{"hidden_size": 256, "positions": "rope", "tie_word_embeddings": false, "parallel_block": false, "init_std_o": 0.0, "init_std_up": 0.0326, "beta1": 0.9, "beta2": 0.98}
MLP neurons of a small language model. Each row is named by its layer, matrix (gate and up: input weights) and neuron, and shows model dimensions 32-127. Each number is 128 + 24 x the weight over its row's rms, rounded and kept within 0 to 255. Numbers have three digits each. A neuron's up and down rows have the sign that makes its largest values positive.
Before each neuron's rows, "fires in" lists the words (lower case) most often at its 100 highest values on Wikipedia text that the model never trained on.

fires in: "high", "highly", "low", "peak", "highest"
L2.gate133:131137150147160137120139154123132112151168141152084109104142122170093123177103086095110144114121099122116129121158086113132093136101132181061139158128150117103113093115052094138097156134147082156163137123140126153095119115109102122101103130092157100120113115130142134162113149152106143130
L2.up133:139114144121153142117101122132176136106120110125078142123156119142140147131134145125160098137132148109097112107137123151170148123165090113147135138133152148109088139094155148199147057092140118117106155118146128102086108138160143149141088150152151100118159108127162150107094064125126087122

fires in: "the", "978", "a", "who"
L7.gate481:083168125131115120133092132118121135157099111130117162109108168099128165093147136140079102124104132119139139118156138112128098133119164177089159159121117146083125137136098125116101148120128109130098113152107117118126117086153125080124160132133141110144118161110075090091124103157136139108
L7.up481:147106129171160114179122140148143126164147156127143102100084103154135126096151145114184126172145150167112130148121159128127156114181088153097148154122144109111116153130120126129146109124131148145138129150153135113103111131162134081115129156094137126188126145123130120092099104161113122096

fires in: "one", "member", "each", "such"
L4.gate682:119122084130122150136137090097137125131112178143117131151134172142142134136140124103134155134129189102146148176082122126111164111115118107135152090142174139137139131103143103100116097117110130138106112171129143124111129123137146159123168158148152149134137137150116099090137148112160109116
L4.up682:145098158128162128088141093153118125141160120126141117135136102130119153136105161158083148133100142084135075133099114124096145136131100154113166154129128142147131099145131118097158142100105104126123112131124114126140093120121129186088179146095117104150104157135155148137126098117102152126

fires in: "of", "led", "succeeded", "preceded", "are", "later"
L6.gate89:135139119150105122088183121071136157140127161095163105155142168117128144125119137139142132100155132109124121072146109153149093142150156129124107123134134166123145118127099088107100141113129145109114129158095117116183108083132121101136097122127117101113135122153109163124130109122133060120
L6.up89:163122113135154140137113088133113113128109105134136126097118157155083087150128139188152138095141121125141152094108135119131106104126092100155074092134113095141142146098164118126134100076115134119152136161078138158140121166156127159144135151099145139153116091121152163147124201135143145153

fires in: "had", "having", "its", "industries"
L2.gate77:115173138118133118169122137057155177113121097128092105120129132097141163086118113129158120144100098144139072135121139169091152113181090123096109115127160167106127121100175125152119130098181155183105137138153114114149122111086125159143108145181135136131109121136139111115124136094112134126
L2.up77:135115082130170162112126124130156111123126065121135117158111117125107176122111145106157185087119081124105114137130157126149163082123135143156132069100112128113136088126130201082148136116082177138164101107141138142107134100145153141071099157086145145117103112150137117089149128155154099088

fires in: "june", "july", "recorded", "elections", "congress", "soundtrack"
L2.gate846:088157131133124126080144096110116125142133117165102147084107167093128131131134124147161092154138101139158107111124108135098129151111160110106109159121140111116123146116130113161106118124101127136100110123126076134112146121121159163117115141128145135109147126144099107144169116133131156126
L2.up846:100093172153113118138164137153114123141099123140156150104124163112124110123133110129140092117081100159097144115092147136116129169168141137137109110046157108096156151082116104146138134111114134102129125106103109139111114126157131132084126109133107121165180172124129138147164121120101113163

fires in: "four", "six", "none", "two", "most", "sixth"
L2.gate313:150167121114098121135118163061145095117087120127129123135126102157133124084143161146129120149138102141101114140123109141151129156084173160103138110127109144130152130133103140152140144121090134114094122088111126110130171092142153100133117108151098120137162143155133117105119089177127095167
L2.up313:105152134116131142154122131092134138134146094149134129140127120139086107090164139118121150144138103142124121136116123152141160105114161137134130092118182151183133175157129131155142113143110120167098134133108110104134120107135155105132122104126084106147163136101115111086097117192133124095

fires in: "high", "general", "highly", "chief", "common", "good"
L2.gate518:138139153065160142130122134127126184122126173144175155124117142112129138159148115123120122148095131136127111117184142112106161151134156136121138141103090144089115124167126113123122104083109131149142112132117094128131090171111170174123087124147153126160141154135178137124167116140085153090
L2.up518:120126162075168145132120148160140184142121149153155167155121133108106132147150145107103144122128144152143067118178105136176131136132135107161163149093099170097116112163110117117106111111111174124192117099139068082129122159132178170108124110140143118144108137103127131139147131139121088128

fires in: "1998", "1999", "1994", "1995", "1996", "1993"
L6.gate582:097148122073124151134097098136123164133131113100112113135129144107134183094084166086117119174140160108161152137168107121138126090146157114121149134086120138153137102112136150080142086117080125165137124139095136111069101123098165137137154136139122151092101145123114105104070183144105141126
L6.up582:082136141203115115124087103175115151102133095115139100130074101110128116152150121143133095123119143157165172083159147133150104116177140156128137139142122150115097103167116122127124161096149072110111118134166084108118067139136169140154147105109117107112109181133147128101136132145083109106

fires in: "united", "company", "railway", "inc", "authorities", "government"
L6.gate499:108160152121117117087132153059092169141092076139137154064138141125099120124122153172118110143139095096112145137125116129133170118095122112095111120154097091130108119134112126134116120112110157157129157138115129109093181099131133150132137125147125129142153101160144157130152101109122104129
L6.up499:117107115107143133119106115187125156109165138139141151091134153104101144126146067107111132128116158108086127145131092158155110182159095124097160151125085164147099150142136151148160135116136130120111076120117111126112138130157123122115123099182112117102098119154100105171133165123164063067

fires in: "part", "partial", "partner", "split", "racial"
L3.gate297:123148149104164141121101155134186137136143149104089154127111117124128117112148136121120095132140136126128091131115131122124113162119116120118140099146160110148135149117117096085126109144120083098145134118123112101104141116152163161089140105132135092132138122120131146140156058171114100095
L3.up297:149153159130139139130114113115170160128110141109104121111088113118149125118086200130101115097150143131093097111121091154059111120128132103161120107132121149147115140172147117141111103127110088149144164150110129118085130150130121145102154166122139138141129125137105126124115131114131088139

fires in: "december", "november", "october", "february", "january", "september"
L2.gate819:083141131102145152103122147101146141135127078155151107108112122131117132113134136139149114172171102162110148143099162092138139117151148132144157119153070067144135169110129102145153118118154107136102154104088146143085118152145124126066136127141126134122140121135121130133122128177099155137
L2.up819:081101161129120118156122154118124133089118127148156134187138126124098089079148116109122144140136111131128108148144142154138159126161084126153146114116117106135148116136172111144143123146118128167129136138125146095108136131123130112135143150127157106158150148143157136116096121174166123095

fires in: "one", "two", "short"
L2.gate438:158177123078124114163123151111109104141112093164126145110158104149103163122140145094124133130106131076173086129118124119108128154183143124115131108119162135132134116124148098151071155162106128142119141107119122123179101107137108112141116135133121111156136154129124142121139109120132128134
L2.up438:104150132127119109155151095108144139137097190127145152158158125147105162130132144143170135159145109096179113131112122119109132150155184145160142114134155095156130113163141119135111163160104160141112112118163089101141190121149131149144120145118130165164101152132123148154152072151131116119